From a checkpoint of a small transformer trained on Wikipedia: MLP 1024 quick GELU, 4274 steps.
MLP neurons of a small language model. Each row is named by its layer, matrix (down: output weights) and neuron, and shows model dimensions 128-255. Each number is 500 + 50 x the weight over its row's rms, rounded and kept within 0 to 999. Numbers have three digits each.
Before each neuron's rows, "fires before" lists the tokens most often just after its 100 highest values on Wikipedia text that the model never trained on.

fires before: "==", "The", "A", "In", "==="
L6.down149:502457453513505529523567454537438508466491467513400486556541468549537487502506608569485535442478498498443542539555515562557509494556466557479490547538550478441457450511449422575507531491508522511454533445544612507461460472445507487499503492535452578538509550529589539495430522557465519495485586387438542587505490573545489418324498473578577499458431450518446574541496483377427472624512

fires before: "==", "\n", "In", " The", "A", "The"
L6.down366:566476510527435578593553431581541506513532421539440478533530506548507443510426488510500501464516532487544514494530424497350476501521505480460482568511465456503548553495517518453436440484532598410453549493481521519637485504521489512548561486507482372438439490491480458473461481511553416521532534641478567437497508547537528536511384481567481569515587420459483563557445508577383514491564

fires before: "\n", ":", " S", " 198", " 199"
L2.down258:489490512548538524496382555511504518548600488513512515566474491504545420426482563432469534532513518501479557511502508516496505454439557461526505529527496492468455438560540570544509518458588499572464531638503469410507596512438530474553384482581572537493489439484512363564482433476487441598558528537579491509531498423527497467520528447431544502557469554455408529526486483584445535406503

fires before: "ment", "y", "|---|---", "l", "|", "art"
L7.down594:432521410527490523460537521454534457476548499596530461498487453498486542429519462562509431515540548531521440572408521399634591430517521534565420509366461466504473476448478485489526485416465532498523532568419492466454525445496476504525480531550461517488455417451467462507440465483442464535553489471523413516522516534533420536562536521539444474506455518336577543494500482487570415517510

fires before: "\n", "n", "C", "W", "P"
L2.down527:539582531496541526579532552535481471523527471520547460486595433510537472484468469555497442508482457553592402457558543497510543425472590611541486476455451522464474500480532524545422565572452505584421548566443485460485448445487480497464620495471408451507508624517524538563617447441416539530456458484445497442499444578515490473503516487449547548419472467507526490423418529485430495563477

fires before: "The", "\n", "-", "A", "=="
L2.down922:510466484427511479484571611434468504398441543575425509577487551546561450560459524507535485502437451519488550582482519457418481474483519522474418488494604490528430481454545505546501465557452495481446520496437540594526521469501516630513512540493480524553498508554503576533496542441445458546525490510412524486524476534523444501415458484526513412583504506465555534496557512551504462499395

fires before: "-", "\n"
L2.down319:505506509534460479518568485568588503476439492424455467522541489559463432459529492455560471457410542556491532594423487448511568596504371457499471486482454402460534551475465563444529470505536498462452545385467491560528488493502517514445376504466519485558535423593579525461478561472425549430406507548442441428475459482577551510496561482512467530497545432471527558469504465456545465512527

fires before: "\n", "-", ":", " the", " in", " /"
L2.down17:482417516540513515589526363522504500486504463558544489433536570449486505541525535485525398626467496518588591536491553556459392450461501534570412450464469539390511489536515456590445509573567565509438467516525504557575535407445477534569493496551536489429509559514528376554502519554448466534524564459485485591559482530512571535584521403413384494480476568474498574487462475444406494465449

fires before: " A", " |", " H", "w", " C", "tern"
L6.down437:551445535492503551570532589571606530493418533486425461500480481548445435549511521465421538486592529507425490475413458498448600483556435449539541425536543446525505568527447452599536489554442548443535494508519491517516468439482484408571548487541553542558469503513433479552463379452557468448509566499490449567372420529463543457510510489461449437503537585550495473354475506501567515521474

fires before: "\n"
L2.down412:519497540583505483519604451589502588535424538462510514522472519512525459498473523479470512457525546503529325485468580386391575449462452441459528519571582511531589441495511503485458489568583464469528494430449484542478476437556514523508500475532491421545617551539530461552476500526493473512482483494499458475485609568510588532517451536424475510507555526456569577463557440413466416493552

fires before: "\n", "k", "in", "y"
L3.down527:539482409479530430502460616501480440493493572421492514489458555476456568475479489477525473590475532548530504528543562476446459542555427473463523613498454457471478434500530517543489494456435477530542648546448461516441567466465565586545531536506553482599489548533473393555564466527537564478454579433563510567445494439500501499515449506449445446523439522432453434429571503548485500537535

fires before: "\n", " L", " a", "ec", "us"
L2.down915:532480522559481461527389514522438454462422474400443583523474500537478477419473562456537630593574524514541662514483558511453553465482467478520407500540466504431462494544433522542541463497508488500441523498462452525452502563478542489532498452557464572487492533470414595541508541428514493406493559476492485533490513422441530606510549664603504507383446475452504445394529433474504419623458

fires before: "\n", "===", "==", "In"
L7.down924:471548523526539500500540446533562460452427419477599459451535524557557555521485441603479424483423508484462523566541465471486461539556493458376562561471567486497442458475406579538506457513497501498444483429446473621456538594549589486564512536454441405513503530535489479485485486473530508478457465546412611471423481554477482504411413496608457509454562485547453438582480557520537546528438

fires before: "\n", "ool", " of", " s", "y"
L2.down1003:500537452510483531442457719501556454456489608516521497444499436423505523470494523455458523489440498602484498468577528455540462475439520529562574517473553436544430463540580597452525402606516505498451476540492524549419467499397490555417451581537505449502503468498529413488496523500619506421427581495533479506608459551387472523476535533534505528587489512544472492485553419504499511492490

fires before: "\n", ".", ","
L2.down284:534470514460501466494495506435536561524494418478558456382410594498524478505528553639462515523499512554572426594455534527506415471495497532469543530489446477501409541528473508491436476483462441517469483561423620594423567444486576478520570526633532522554410521488398519486514544568518438552506451469474440475521515542540440519461522505494499523538500445431529484504444418536542519488611

fires before: "|---|---", "k", "|", " of", "he", " |"
L2.down39:561529490557539480567502475461487506459551547516525546394508464512450536430534509525447414547454543480528486487507492475625506440588406487487473486523443556507483522423411508494427580450452520489531493452480465451515535512568492473525488539483510460500534530455450499492457567431567480513506503571434520503391518608541432545380546373514466569494497571424531605515592590517478421432503

fires before: "\n", "um"
L6.down391:559493562473448552476513475467486582592548553480489349518457545472481524445527488541465492437358493500517506514522398536507522417467427470506422509499412418488483519455457507510427460481495474518459515481487492531469514456509482427518523524547500504572478566481569420563482475471455410571524508428525416480529461468497528621547490528483529567525502542455582597378573454514569544533532

fires before: "y", "f", "b", "d", "v", "r"
L7.down940:494510474468487464453412440423459499411414502444543492488459575486491482492541484434490541493406540484501484431606525466493500461521488598587473525538470502476552492517458425543468556460516557500424568570467457492614434419481499514458520488515489500541559453566609421623447496476478448490548450389510528470519618553493590474492449441540492455581514505539486472478481552566581519515486

fires before: "|", " of", "-", "ed", "ear", " pl"
L7.down289:471420426409488519436417495513531519473495521522430481507481515535450468448504544506501493490501480463527586526485545414482454587563502519569502476535472565458421433536473502493483583573452496495531419477511442475546460528446479557546605563447498484428526546538418642572487479512592434503441577475444451474537535534479450504374576466455405533488440517505521469441479511497558489460515

fires before: "\n", " He", "-", "A", "H", "=="
L2.down241:563519504488474474453499584523529476492436514581489598388453488468560486451479514547458508469471530516531512492500512548516527483580471457499430451500461466468475409522575389502554442483453453607541560542445528601554525498506531489472549501530479588444496427518470538424576558491466468547519488504480394552548563543592545502386460420475475470403566514477471501447540523549501501457602

fires before: "s", "d", "ord", "st", "v"
L2.down559:575551541436519601604486500440435580553513504550520530421536494521522461489455464530654537487437482521506492512476480553499477536479510492486354504494476431500534448489484428496544508493489516507469491532458539465518450520438472455592480480474473513501480509495489489532593596477539516485396464507533513616485580476469493495470548456505481509557541444561425498505441430479426496507529

fires before: "\n", " a", "R"
L2.down341:592487505444484462542549563545500467464603393501542514417501568567470515486501513494493501446406532546506567479392584503511606455524505563459424556442478473478475587571529521620528471531484460518492467554562531501532615482469495440409551464498426510470465439505431598435498513501489485597523521611491498446453513508453479435539568515518579547498464519449545525483458417497436514604527

fires before: "\n", " ", "ut", " 7", "e"
L4.down143:466502559429513479538568492473491481465514467522461524423504488580567541508465544473383507467538576460563469573504481516593422526466538465560551536529515518495497549484432452452505503417554445488461480480419509435529475456520457536379483504416525566566455444501540477509450537407546552452541418429427517519481582463570456493569426556436609479512482513518426468541491505427542511516436

fires before: "c", "ut", "ther", "ial", "ant", "p"
L7.down893:512397501446541447566446416391526608483545579494407513561524483356448517473496479475528515478500412447510489472513541496506524563547482579490503449481468563515497387490515471430505400529425493501449468554436523446455556551481478474454464423469615475487464479462505537498476448530464520453496640549480473508477526578537416460517502425518489507379408503507511505421530545514456460546536

fires before: "\n", "==", "===", "In", "A", "O"
L7.down707:477479405502450528520520444580555465502499601504370516494539525527509480496503497537553527493599523484581602543502530421620477518447460485588410519521529458460502567562503462496523505401508507553499539438421506695569551400381485599431511490557608492547488438473369487457585543536530426484499493407535496541408458517495498480405520502556477480469506459451496418447525512490462559537431

fires before: "\n", " ", "n"
L2.down677:411529495430555537558570453548528524502550455564442525519532501540495562473563430568392516468550571392490421573488548439701450455435559487492523543566456495471455553514488547382475499583460555547425495406482539546506478452436490500536431551491491524529447555498613583538549469483474435478483549511492499509439516565563470432418482536401420471479449562492431527482484562420461516589559

fires before: "\n", " of", "ity", " (", "ical"
L3.down443:462514509539485481529483494466541525457566474534495553507440455522482521576478550500524519449535471405511469505521485545459505427472469450459483517519448409535474557487473526545458418448587481481450534537481592558611452480420501553404587551423443526543626553499618500523639442491538458583509543398504363470468474587527488496410543503520450522496438397529497516428417560486450523422542

fires before: "ra", "en", "y", "ical", "n"
L2.down261:557509445590449451498458405496399447471490433510577433558548545441471528448611520613478533605527450495353547474570513464446463414482564508571507531592525507453546450477557403497509524443475529429484478478579536489450471505471505490498468504481560540484456499505521536507542489465476495509547461624560476428558467463530528564583524468532577484453461508460508505424523555476516494463475

fires before: "-", "\n", "===", "The"
L6.down781:451518525591507582513488466595475444509487430519419500456529546541529550479468483438519499489438510436498553581549607458471440571531438460546454519545500529500441575424509482532521532415468442489549477430547482484506575536587491494531577502554529552512511553523479536537534535554487491415411465480580471516462452423494454555491478522593481429457531497565556486482518566465419455533511

fires before: "-", "\n"
L2.down370:556561574475572556505616425432578599506493498478449535441559635594483458535555493477520481423428467470444510504494416444500477468558500448421438599489547492500461443580526447521509480481539515495484482354510614519492454445509549494450505550451553541601551489502596477485533480456591471510467488441419526525435542474607519490407511513490514419416506476553547460478472457486381523522475

fires before: "ip", "ul", "es", "an", "er", "a"
L3.down692:501544531478501474427554549477531497450501484544476534480424521510494367553486584569500578483540437493445541470506542350542463590491448480528501474530562545458410533510403420542471422485429458473486504472534567501512484497456430481530476528477544457549493562517497521444506537474471525421531515350499447451489478518489459532568515491491488504494446506554478512461519423543532554539546

fires before: ":", " |", "\n", "ity"
L7.down497:458517540426520487500521417532501583533531404492556604462431538424471531548491575585475491517537507518548432462481598557523454449464537535531473466554465425562516500475539490473524384455500499522521511461488477445529522432551446480527455480484433489428539460507481598549412545454490490501586433498563511499484526446466489491506619523424526455532547496490668558420530497461496399524463

fires before: "-", "\n"
L2.down1019:553606436559482502499561445517502504467527463462472437417571516420639429494554495500535480445472555483523470515455512459448466666510449442535486516514544520537465535516423556505372505631469458443425498473472461476557441533526513542547541421475484419494496547525454440463613539505519500500471582426396422515528548523497543488432468532573477534505516488505485498510421522434471483501543

fires before: " 19", ",", " 200", " 201", " 18", " 202"
L4.down751:539540523470388555502450483488486534624517542573531552505459531566524433464491544590509615518590575482535466518553461456510554390435442449488491521526495561551500410561566556564409467464461421534543491547408562519523417577420540498461383545567320478603552544500497536488523490481474440514467529557463427477472467513460521479456503477494593580529441452543523489437432565522536580516539

fires before: "9", "5", "0", "1", "ct", "2"
L3.down448:507509608577520573466462461483507458488484553563447462513442494527556533585546524509485425492486507564478493542469587530572439549503496514480587535551579559568601534533597569518532554499485495551468449477536498557480494487514509554456485502482533464491582529646529434493568489500499501475490466608465530570438491528529493392578513474441427487565403562553438467459512422437468563550469

fires before: "ld", "\n", "th", "ion", " |"
L4.down433:533500517503544514399505559533475550486507576406440461431507443505504489475466387540503489340476576537414529417457475565467463444531440502482504529435448424476552475515505511510444536506515403439527407514575564501562512489579470473536619434493516474381532490506495596517609509382538447502543549532573486538579519444450489558571444528518544370522535489391590459512566473484436546491537

fires before: ",", ".", "0", "2", "5", "1"
L2.down694:510475480380426548423534560560552460535512448409540563415561451470497483536419543543512469416445659603504530534446549417597551544446522534445513556485535494540510513502482567503528413481484540547499489475512478571516533483443631500505495497453474384480493500475588527462511523506545508504484490405406533400473531514490487477543485553474572524501322566521504461526460533499479490434430

fires before: ".", ",", " and", " in", " ("
L7.down433:471512512510575520463478468439454504575434566547546537513504464529451504502529466483571480464452518519547543487498502451554541497480489560546468590559447517483541430465498458523582482497538461532445510448479461516494529517528419546522455465499409433493445441509589455414660457578608546566417494507541512418587482577499558447426520595514454463555445450525576543510460591391552460516558

fires before: "\n", " |"
L2.down77:527447537516495403437428498447472522579531447443460524495477541467441411522414472635507521469472567506484474554433464548453455475442466482515509611517455475514523504570489524567458487452496490496469461530497430533475591470450543514446577477595488488511502490551506497582513517511551404569545533407519452502522437492464473511489466502514554468514415492429436565572526461478547496568488

fires before: "\n", "-", " ("
L2.down952:554485483458511530457589440489491468576419501417536557490447499410539518652451550455508532555523532507549566516469501506489470369517512577426546549471506427441542458507509634370560513480470469523551474475555430429513468478521463490566515562470569406449568555430452544510530405499551525436557444442534474457541453563469483548498468522476511414545402503523532552470463522406401509463574

fires before: "\n", "-", "s", "|"
L2.down1009:483539581496501554460551568413505493493473418498423493553490478453443410521520572568533492376433479482529476617474540528498514342540561492564548485471433505529437479504549477554601569554508527500489501435446543501515466479523386587532539475511504582554430519536474660586509501499539498478512491431484515508400457537432468537476568468482522469439565468662524495422516510463461514426564

fires before: "ra", "y", "n", "==", " M", "ical"
L2.down834:443489475499358414475449465569459537488496420507602589505406474473463548424464565584533510487446474473476444367533532434458391531467504456527487501556470490404465549434580423488536477420512486430526481530535475610485470462505487575481545504537516479491464485454539514510520527439414547494538599580529508512501494517502498514536516476462589471470448538499439528513529549528502563596482

fires before: "\n", " P", ":", " M", " N"
L2.down133:468473496506461441441489461533524520595557490476502616573433487458598502492535534513523552469501552476554541456516500488608485492467584555373500476609438456478471489580491470538509465466488554503473501538527483365475559511457482529460563424434474434508449463506520459526384542516478540476438464431577448351539443436466521542476568599503539417578506471482503603534527533515466567483500

fires before: "-", "s", "f", "\n"
L2.down681:474603532556399532612555520577459494436532487607460482548573525548441587502418592516536560473478486429513589547448485550423559421448568572410521570526479499540448552518455521458462554514499474464420543488505513466586469543496497455527405490450513469500491433539596482506510536477472493441451521505514500566549557573398553446539469503460562496475537540498487414406488518453530493479561

fires before: "\n", "ation", "al", "ated", "k"
L3.down410:425495535580537544524484542445451357411534557515521477516485514568509517419396519551591532454573508480458504450593516384534461502484509537525498549540563482394534579495361464495479408531507532509492451440517508494416547562465431488489383508456629490500495503489497465559516454533537486464454492494439455604516486545483576426427554521435491534452447505400500462381553435483487588570548

fires before: "\n"
L2.down185:498451448564621456474490467427451547424503504453538559502390548477493420455512545515530442452502583512495418512490612539483450459453525492485595523500379514464417454487455509535517524576545542422547508603453505553415607533499508519509533519552468528401411471526552450438518429461523438483422510490489560511615546568568497525483528587635514424527510552499458459510544529530528464539538

fires before: "\n", " ", " 2", " 0", " 1"
L3.down869:466457588496529465566587420514497523453550411477434539478478486546518467457513552503444518429575606512502536551490504488620451441487533514526521576538543452452482442525494442466494528505529464623456468442463455506418478489474532534445409593422562542582540451506443501501482583484586496434450491483475556514546532524634531457596494495465542417527403539521440536586424554452578511554415

fires before: "ic", "y", "ory", "one", "ag", "ical"
L2.down28:492516486556514507502493516478451507483419594495553500476500458501452420490568470585587530543507475570500495490574528526510531496533569478583406430439521514484434632524527443573443496425474528512504388562514469506458437424526508544531475494488509493539464539487410516494425593474527463553489550462548404494482490436465394506542542493492493485534545414474508449472518484538476522452480

fires before: "0", "2", "1", "6", "7"
L2.down983:398504466664568510526480542538542490473484445481505472523480527492423419531416597543527505485504511371499463536533485501515496582512502452488521446481505455490434500378515573495531463510528477526392562508371542546443479573463468445532457549482509506507502521466637542543532562507574426432403470462456538478522485582528560495510521552538505482448504469486396506434487457508407544509420

fires before: "9", "8", "0", "5", "3"
L2.down390:540519445433485528444468422528430507469543443468552593563547498502536505564532497448469405469482492453462513471464605524539519481592529484518527497574480585504535480539637515453413611601490490615465510448471492392490618503484483582510511468543445497502489456518524544554481497451542410556504480547520431606436553506435476482485526444540494631599470405552509417441479430499538476510487

fires before: "al", "ess", "k", "ut", "um", "ia"
L4.down404:451439457469472504506494535500530391395544523407674534498596525535442471433434427525496511474446480475521522552524506589494492456551474535462603498517614517485489530454533463472438409469488538551496482557419566475480619534489540535492487561576516504584498460500441515485575616526451512605553510380429470597457538442486489507503546545450437504453486549545455513499508518508473514594533

fires before: "y", "ra", "\n", "ical"
L2.down1:494439517436452510380514534535536479537481544431447539580570484458534472478476457563542504608464552485492499556500513505475570439491539526482398452431508466559476556464535434473494515490503533547491498540579505458503448566469438441441506511513570601534475469484438536524413537567458515485460578422477484456550451515544463538495493475560486454442531497520509592510450590456509507468554

fires before: "ct", "n", "ion"
L6.down536:528522527496474404538528447530402493428476498514448486513632573482528494495453527582511415549556432463523466489600618509534571455586400557558494572518473498558448473405459486440575533478458427582468478564491533513448519486530498577458470503520517480551439479561442556392520421407502462490382489539521420407514487517511582489522449505553549507492530476518460474458494485507398578490494

fires before: "en", "ent", "al", "ence", "ing"
L6.down815:446466534460465468483571509495527505509493583526460492494492507531462515443388484421544476544514585571536437495547528501508534493562580552624524488430599588504457471435430449550542444442485486609400434579446622464514527501519623525548531498615458444585464540558576399550445439571497503567505438479395471492504478477520471455554543422444492482512559522524475538483520403382472482480557

fires before: " 202", " 200", " 19", " 201", " 18"
L3.down75:422506528476458542480507550520464451565554577481509544443493487546484599539512533475483568505526492490424465577496501461599528473513497495460490549595478494484449491467588480463506499440507511515537479489398545547486506495428531474414579551494463462536523453493546567484549441528493498500488559470518558557443471519542493471329547579497552562552402365496458533422441471574507438527529

fires before: "\n", "==", "er", "-"
L2.down706:462504553611529581559508390491540432629452487491453555404543447402509523516470398561695524467452520520493488543457545489545459498449499507531489537475484390474500478523514542506544556481490541499406476493517459542478420576456589498434506547464499463564517538529549466427485397481569508526478435547482450482555439438439482515551476494521504511525479520495480469518567502541538505535528

fires before: "\n", " a", " an"
L2.down157:499469565518508417546474547598510458453472558533479464609514430552493567493480590519445560466571516531531616551437485542474562521498573556442430487538453515485506454511574573573507505431498485583491475610472507428519533555515511455509455565530521508405601495529533489511524420538476560438482508555576536439529547403484467495550487513471376470449480493449519550495481443524510443481475

fires before: " 2", " 200", " 19", " 201", " 3", " 202"
L4.down961:499542485436529455438442589426473466574529598507474518552469563496500528488613502527516464526585515438533524574433481534471610555516505491577479481561410406478524517566513508509486483508541509537498494424477493553479475583523522438452420470551438472624453390450495492504442468442532446505506465507556543456476526481396513397400485495474514581490480468576541457462542452449422510444448

fires before: "20", "0", "2", "6", "9", "p"
L3.down702:476417557453505514527492441458466510511434502544479512567467512380488556563430486479463442550461481357418481551536543478423433537492469495477542467517608527523523483502557569499494528540460560504448547468472487558459501450375491511434474468533550485481532468464533652525540483439464488484442469523483590584539542553480464570571451474467524508492418447594491536477521477512432434530458

fires before: "\n", "-", ",", "y", ":"
L2.down448:501549515533543495465422483469537480500522513482474520557510474517456539422488549531395565610380407431464502534481488522398562592470448593567480476466522487523562453428531537508499521392445557456478561559592467588475465466539552529471533577542488565489437428486494552426468402518507400474484364501497489586452529479593447527517516461567423498509491557468476560459580457456469562434463

fires before: "al", "d", "le", "g", "f"
L4.down27:555523441574533571417521475489471536607467506565450405574571542534414487532524537412606497442479435552486575439537543456564475459474546525503559422513455479547476498532446571417486486451605460567427516431478428417573465459438493529453501580543579482545482465432480456570565429485489513529499393545474470573435495520514511566563508543436529531533471521504512506418459570553527526546518

fires before: "\n", "ar", " of", "ant", "-"
L3.down263:592509486521463448557486422578527574513560481511523553390471480497527463479498409457506580409498555472543496445550525541431469466530561493511585522515562521536520493401437483422502454537535539506636620436480576452474453522494470506491517548538584548483559556550493418459452525490505489553409441561537514480575560587498608504487583495526516473539496466495480537476478433532565524512450

fires before: "==", "-", "\n", "The", "|"
L3.down728:469538530510525533514500474570534477440503513431390549452516492550494515538457427436542502511471426447444518509552491465523519531527537465583514615500585456576469499540473526461456429505457476510488521469386467518561538498430461418503578537465515467625516473561568526490472480565452420557488449506508504519531455543547443464466491608537469512527531490565490487533496557525535444543450

fires before: " the", "\n", ":", "ion", " a"
L7.down113:423631468518561536498501467498538501447457496527526507506493442522491524564436522468362444548529540472528588509587536542567409466498532476572359546562506400479498625526468556408538486477472520495576452533554568395480517462482510468443423475526480483479514541494470503562582438503563497529510417585515577525536556474498491438469520551462504478501471417614626435402532388479535501497460

fires before: "1", "2", "5", "4", "6"
L4.down13:485465461598435601495504421483506452553467440502480485502433505526508400502550420558478506468606496434445513559487490487456463525465398427515551473514543515408508540557491568501579472498459440534454473342483469577500418501507580483539509572451417497462498499545605540516487532547557428536454483564458519449539542513617519550497572496555532477543453509510569503474482502585575448491508

fires before: "k", "al", "ated", "ack", "ess", "ation"
L6.down417:516493452540452501449522532569532421479492472482552520370426489590623519420497586523524547536571524547475514461565373494536500594486436534443513383529492436506523512391523553494512395519505564391492562481495534400593599424476509531407451479512566478549413488470493501554590479584504540538519479527358558455458539438509471401472584492414422509457462536526527492459503492536527523466467

fires before: "ut", "ver", "per", "ther", "p"
L2.down178:491584491474515564493508484527511496457491535407493503497540534531527485516416521446580497443501444479443473475507552506529412523508460474530455463502422463509473451507518606503538379508406503531492483482482493477601489633509584451451532426467506499460443469496470499498507506471447508476484628528407585458458496572535479487453467520538523575463440562502569445525488489503424456497554

fires before: "-", "\n", "|"
L2.down843:482512622546522549476543397524520383496543550451414454396509473546527441534501452535583409467465459526510497533528548500471541473574465460565546492568485433503464384396529545516467490460507481486515522482486547489611508511529487493490456494477448486656561594522617535531468469534499578446368502407460425490443532529546522543505539465556429508514515482621508489446395454461441438497469

fires before: "\n", "The"
L2.down540:414507525551512562533484478471427537628500523495533443584560624566541473569456612468464516483427547435481518571497503584468504550492512494559498520494485500621444480401491481460461572576551530482544605502530585499587511442487482545548481445566503560504378496452461461479461555455551443481507508427452438414482422562424479495612541518525456508512532555469545461465432543365526477461502

fires before: " |", ":", "6", "5", "1", "7"
L2.down224:504580504630449521523552431450490531449562526515515462551446484541618456552471519470393578469462473474590522479458564462545482498438426468464477540563515510518598462577554590478546500471486526477473423514517509452526481419542520495437446539533515462457578444426476505484534400543516493448455482606468485539471458604485576517504459496484442506472494529507443536499487501548606568461479

fires before: "d", "v", "t", "c"
L2.down953:472487484463551599503545543540488416456483531459539574466517538527534458504526518552538513448515470519492621429436550527512487426534578503520578486430543404573625407475488479483450473477334453494474494469478517594566465400454423399517453452480422462565506461531500539517496563511514588556483431487508442566554564503486447618475481485576538494513469488515443517513543469482466465509466

fires before: "==", "===", "-", "=", "|"
L7.down546:515539463438453516475535506555529492557444444495523496374535558462536430496493548567407418507410548466535496569478573461557497563492514472612430527534505538521451479534432585515437435527456516490522534393450431554576411396545448454548602570464505508511538550507526519518461503455371536546420481441477560513550442578478552462427471436550486493516453495530428538390459498471482581547536

fires before: "-", "\n", ":", "on"
L2.down752:508529492442399462497535492515563436478484472428571525539428482391547533493552536456510546592509539477537518537484545554490519536535633591533480495442528483411498557556478567429522463508457554498495433420521433567544479474543456504454436530540495438554458404549389657533470503550443509478524452468558405466528508528582495518494502449496491395551590576469448495413481568547407529516559

fires before: "\n", ":", "y"
L3.down391:509518509417503464478538528583457517506482445494533463515433497383538551510489495512538460490512595443505529503531538418528420508461485444384553516482498495415502595525503499475483478447521506395457421498562460383540543581498456481508583502532480467433560485518501575470578570504592533533470438509462565457567491498429443529524456452512551503527598584455490601589443473509428436536476

fires before: "id", "a", "ia", "ian", " (", "an"
L4.down858:517597608444492527513495499460528494498440512503430445454486440522490479630526557526506559469489499622464543532502455498506540561490598465450444507571542505565497536521466459555473534534498527493465579451515540589407443555449560514465483457443418491552444414494512579456564452496480501394463477394470539542407487569447458446422498552575493564426546394514492496462510550558427526497472

fires before: "\n", "-", " 2", "s", " s"
L2.down684:481463527434501461472568509547542421415515531479432533510435401475511568547397492553544461485550532489513560514530450479529541562474478542515554540528510513508513501440431522494538555586533463564469498480535449567592444595513444537473531475527613624568494424533593505572481525553474445518474448430539424436435525461510469581414512474456592472505510443480500464422446503519522508386467

fires before: "-", "|", "\n", ":", " St", "|---|---"
L2.down234:492505534456507408398503521511439567531512544495524556469431460480452531438532512396526461605514504540479545648417492481466501483511553497483452497441498585474405592585498440500565549524495542566482447527445426471525516466517512565534568651592541545404447490497573452503519489541550510452527560501490473423646448451482418439558564439496523524436512440468567441482496444433545464468527

fires before: "\n", "==", "===", "The", "A"
L6.down903:547497540503496486471535571568546555383449516463550437503514515556497533482516448447550465456552571501418546520544447532492498493486433517547477585452596451440470514545523457515479421570481449501341596370488530595572491541451491496441509489627474435503466541526492435434502481554462473448504495557469604505441497513538542523421520516494502515380431482502550554492504464483433439532626

fires before: "\n", "-", "er", "The", "ast", "ord"
L4.down458:547517512484469493445358586527455455528493522410486518524465512532431519520437542404458557482379563455407514480488466416391510543505455551520532464515543501528445490484518512516529497522603438496523455545451441560571434453539537499546551499526461614534503482540608553510593509421514492540502468473455464492539498486477613513551572422507448455559405471482586476473548527451513420488462

fires before: "ive", "\n", "ic", "ing", "s", "ors"
L3.down136:527482457420493501451466517561476458467516502535512510542493436498484568520491559518536532609511476549491581498562518422432535491533512562578488483506505505567488516495449441487514530449534511464461508531458509525518399512478470487527412498451534520442587504543463437462503499514516533525450418470533495445489476561520372567489480561549555682461511545351528504498554527485487513475410